{
  "n_kv_head": 7,
  "init": "uniform",
  "schedule": "wsd",
  "seq_len": 512
}
MLP neurons of a small language model. Each row is named by its layer, matrix (up: input weights) and neuron, and shows model dimensions 298-447. Each number is 128 + 32 x the weight over its row's rms, rounded and kept within 0 to 255. Numbers have three digits each.
A block is one neuron, or neurons of one layer that tend to fire together. After each block is what it responds to, as a language model described it from the Wikipedia text at the highest values.

L10.up1020:130185025167134168147130187092182106128115120129073158109101103109130091092141147108128182083132164133145167107139120112120128145116128074134129161095095089164102097147094130142064157084099159148130096123151133114141133118116123141089127103120194103126130138109188150147137182106119161095126135176090068145130103136104150140154170136181119039143115162123121096155081162145122133117122157089072165118118133097086167146135081150130097093121154119152094
L10.up1212:166102083127122129128147158165156110159125159214144075123084158166162107114129171173092146144207177152069146123068065170111059126136156175123108116146155109133079151085129136138167140111168119160164152101159123121065124122135109095064094150103076091197123162087099173124108088134180108137080195143110149169154147167146171178163170138130094156184170210143141104115085130116104145132182170128101092170159113075112102156146111077114119098125148073069100
L10.up1503:131106075153113138165099145084141134160143093126108137084124132093135103130072152174122178057149073154131120181105159125083152156120116100135061119154152132143102063195167127131160081146176077152160043133157045082130123089114130156194155204108132127121126136151169104143146129135117156135098116146110158185104108118145118159103166098155102167136102206146143140112108108174133145067126177150155089074079093085143063174132153168149154130121149162128103
L10.up2072:131107116154098110106109132127179157166120133094117136160134111181188120166111193120150091103113127123119151132086170103130134096119128131173152143148170154188083114156159158150128147095100153181156151156170148083123123189090132127120170117060159050188111102178197187103169106195095095181107127156112129085126130109144098049128120122117124150070141158164118148141111138167123144171094111122192115080121174130121131135146082126085100099131068131088165
Day numbers written before the month in day-month-year dates, usually after on, born or from (on 28 June 1939); more weakly, opening word fragments such as ten(sion) and mel(twaters).

L8.up1081:115154121164149151114081115101190101106166099122104111093068063143091140145195124121117232111117131140101138128130083214140081177125142142124107105161158130151145132160143150106090098157161176136139108115220115186093122098140146079144121169140051092157123069157174130052174135143088105185149167192100150164164120121105188117161148122148096173178137122159080107148112137155026079099165102049111141140113157153090102103104102125121117118122145127120100
L8.up1496:175112168114152167111102091130143119150116119105106089136080073151091100080097182126107145110133118127150132113155106156178107097065098174114114139153152046138172133132140124165160057143127132123084127139161064129088125144113156109117191124112088071106108105081163140140100125177130122150115148191016132085110152173144124116148121174167142151183128154107136115121093121084075087110176106124140190168127168137146141133123136117101131114159050116069099
The token right before a full date, mostly "on" or "On" or the day number, as in born on 12 August, released on 22 May, 13 March 1940.

L10.up724:148081172173147149075084161143193118123152150116099143154131126159099165124094112103137064125136153132003105193155132137119089122137082144127069081110156129131149168187090128115060059126117158115147097149110138121133166095133080155114133182089125108150148202126042093157149071155120169118112150118126108000156128121111094165130150156101165213123120106152165132129139134131081159104152173119157120115155123161136147072192138111121161130081182062126068
L10.up1043:160097159199159164147113130075136148153148158103145174162123135086195189111103033140120130164134114093062136183124173113193102058169121152133091129168177165174141091106089072102069136152093125167124141154118164132149120131086074096105073183157075136115136104152117147103106179192109163095116185109152165084148159128104110158165106133106153146130080102187112086188090140108148123154090126086154174143126147094128137083130100120104217155166193102121039
L10.up1681:082151168130134116123103107111135133130138106078106136149110145149138133145107087124094128140119070097097147152135135121118108099127120135153105136108142129121093144097123106139171141227045131119074154124075113065098153131096120114160133172133153102134135111125104085121208157155170154063147152097141141138140118134174090083237108094176139139075147087137121134137112105100111070106154177118133080125110143106144116133140158114151105114122167147061136
L10.up2164:132134167157087111115071160161154120115107104154125095151137149154150156166127145132138148098113097124071116182130134137215106123078136103106091098122151129159176138140102139175102147124091151142158100101062119168169196146098158158161117170154093144109134094162139119165120179221103120109142100101137141068188081135195130090181087093128112182098096117118131119050124096121117111099164174153121115151139149080194112140145129111129107107072115128095097
Final word piece of a person's surname, mostly in tables or lists just before a pipe, comma or parenthesis, e.g. Shield-s, Bennet-t, Armstr-ong.

L8.up384:169138136171152136189163130132129146107164144101114083156156158194082129140136189152137114131133124174154080149110108185085104117094120136115103131073200127114176126113144174149115080119107128131101140117154126152169165108189167127127187073147149142117120087146091171084188085070104095067104140157136150130124106125105189121159092112112180146191170133139147115182120144138106158123091130107166139139146144170099110153104070099138120073132069137095086
L8.up1837:147100177176104087110112098134208178131135155105187101137150129193119118122157176102113152157090132069151143169132105126121104070128090152163118093097079130110127185151177142148173157184132091106110065170156145140088111113126075100177129194101112148161129123060106173097183151157154119075137164096153088109105084127103116082132118146100091132172175099163127109098082111169120135111143167188117106148138141150160149098078127118158137137092185112144106
Final word piece of a name that is the subject of a biography sentence, typically after an opening phrase and comma (Star-r, D-yer, Bog-dan-ović), occasionally a pronoun or "also" in that slot.

L5.up309:104118169146130122147141118118096144137123139146126140130133102204144151120139074144169123161111157147187094123139125130121121185167100112100178132117136133133128067155136062093101191129138142090107154163118202081151088134105136129135115143129107173082128165181195110117133138086081181148168204153081117113143121117078172165182167139156192115099203066122069101122166139131095105163107121169096095097124142117114081150187123057120174097144135098051150
L5.up362:144102160144084121107090131116108181106107157145103059126149145220087177158120113127154144109118102106133082157175097097160119141146125122152164107125161138172151149143124155116131152177175099121140136095147083092148187111140147113118101173132138179108120156141120121076142150088108163117093169184079098102172121062120102092061108156132147138143117077153154144108121151101125140115155121069173092158107112134153140119064156150136128123166196088086115
L5.up869:158121196156167120183128096155140174098141110156146127120111148159130158099132168177174116080151160077176097135186089073143097140136128123171120134120136148053114187149129127162146118105150075136117117117105120206154146090150125163107075173046166111111140097130109108089157193114114118106132105089133153104128126117108125162101125160101149153157104100092100077129183119071122189093087148166154163154109183158090073181114154109146188105168130112112124
L5.up1104:192135167200132117117138079084219177127098130110156089118163115168157150110156117111134076127106201124167150129148117102182139129171106099206147110159117124096079140167176122123149116128163128123098134173150126151135120149120130189129095148072131126068183067141164137075180128050144116145121171142102139131112138112113130147137137151138140125115058156157109102121194168155162184129172089096169121080150173110132131126139107127132178121168136093089103
L5.up1503:164141200145160148203130085130129137092107129140126125091138094131118180155071092163150187116163135125120111101118102121102120112125130131184156121107108120073084123190103123102161151144148083099090125153144074135119135158105151168123099136139133142092215126126152111047162185191178124118098098146143144094151167140148120160142150165176114138103129119052124072131119104147116142114124079181123088122154194170142143146172130074213182146139198150115112
L5.up1823:108136148118091114157101190172139218123121104080151091093116221082185124176168137163116127118222153095104119137160134091177109137101147191080148096152085091082122108168182119105171183127102164131121101134077089172144108133227136144180086184136119138118138108122206137138086150118169098121053156135068140164168106162130182147137073086148129149151137163065126083076194121096123177159110093116119107126174134122133169125085116085121115105130163085167121
L5.up2174:156131132068114131157154097163184184117134126125118106128132125154142130114139117142167171082079157121162101167149149128155151120148094110135075114165164121114142107143142089171115115070140167136154104132192155096162171128109110110123149152124147103133147102110170118112169096122155144144229122082127114114098117133178151100180118088166083111154139140127102059138125105144138147173137096072161143144130084116104045107139123090125175092181148122121125
L5.up2229:161095136122087158115136110121181138150156115116121102133113093159187127132095091096136123181121144143146059105152194124143101089124102153176143102083116096124048180119130192148160099122152156116156120137154100164101167145138165096106160197119133067112101113170154105111138186176142110155079137146142088151115111143196114128146135176111123113142125124168125098149129116142140116094127079155111094129132146140141165103077102167093153086160145130101121
Word pieces inside proper names split into several tokens, often a second piece after a capitalized start, such as Stra-s-bourg, Part-iz-an, Gro-ves.

L5.up34:113149115104144149096125141099127105115124124137093107144080136131143111158164177108109156115150152148146124175162111132085098124073084130120099145125082154184188114124152142135124150142083173072171137151143144122185161129082098079145183127101173133121147153107113118142065120097064125169120148153119165098112164095056083173157119127141186143116134099053137114170101138168219149129105184105109093123111140143144101099095142146154139144125107157144156
L5.up275:168139126192086160145152172085087122117157116132097086133096128074183104173086089178112104110093139156076163091145161115077125151133111138085162112106093105102193162126155129118145091084163186169076132171108126082170111093141136123075067156091117140097124123086092124094122143139105189156176109154161131109133141071102094127102098107161193098124161103096170116181133151135133113151094143145099195111133147141105110158173179139187081113190109101159124
L5.up751:167191109147144070139149140108183154097111129153142142133110157103148114133128180159115116112107146118075115152174130176103156075113139104166168132102179156180153167123158111145184106114096146168180119125148153104113099115176206083135188146116051080080103070130158136123166154125103136124077142165117171136129096101146148134113221095118128031127126169153078028102104125098091152166166190137133163092083157131110140177119145139110130144148138152143163
L5.up795:063139093196120147124119094090154147121149091079122152142113108113118066118152136140136138094127160162074111130086140091129119173102138079140143149163117083148172148153177181175152079142152129119122084202123180120120089075113137158159109160072090093121111125097170128113156162160159096142163130108077149137136140063156097179126189127113133175207094121108069122158146100152121090132138139134094116118174133076134127128162139163129191141115056212133128
L5.up1008:105112162143081174137148150167147132136164236120115099111129128130147170169082073150080135146154166141105127147130168167157174127128068058134160219099103111207110140097170190128116055076126125111150118126156097116174121148095136149090152162096105174115070170128129109138084133135097157127147102107128097126157153129110124096146131171159146072160158132137094116113036179124168141114128186095108125184209133096133109124175144191147145132089144135099101
L5.up1280:162135124133122147059070170131191156087160141143162121126126138131130137115149159093177134142119108178179205149167089118126157160117094102160163198120151238179115177136186134102121134144091128133097111124182111103128117131145162182094133185152100154168097163164098079117169067146165142170136118146154151098187187090122192119117107133209172097060198192179162152134115141158128122112158154146164171145090125129155129096099160132117120145137103138122117
L5.up1523:156128148129080194120195097103130094113176108088040061106117042088138125122112133134148103090112144110154162176102094122123135159097113105165133080128048157163136205152106153126115125160161121085116148165135105108151117104091147129124103137137161122094090171094121056118142079183118139168153137163110134168190170120114096174113152131156166157125155100074148133200128176077153106126147153182122110131130187086105050066100101110136108150180135168171102
L5.up2198:134087145167087159093100141108150148139085117156131120110117122161083146131103101148092148139148152152128123142104073085174080143125098117126123133175087091170142163113154089158133096095066110116126082116166118096071155126088075091107167180080073169173067124135135127103100169150152133038127114177121146091137165112170153121158106104147107110148115113118152139140140180071106149157144139069056179169128099093093130137150127124141166158098133164116110
Day-of-month numbers right after "on"/"On" before a month name in historical and release dates, e.g. On 30 August, on 28 February; also other numbers and words after prepositions or articles.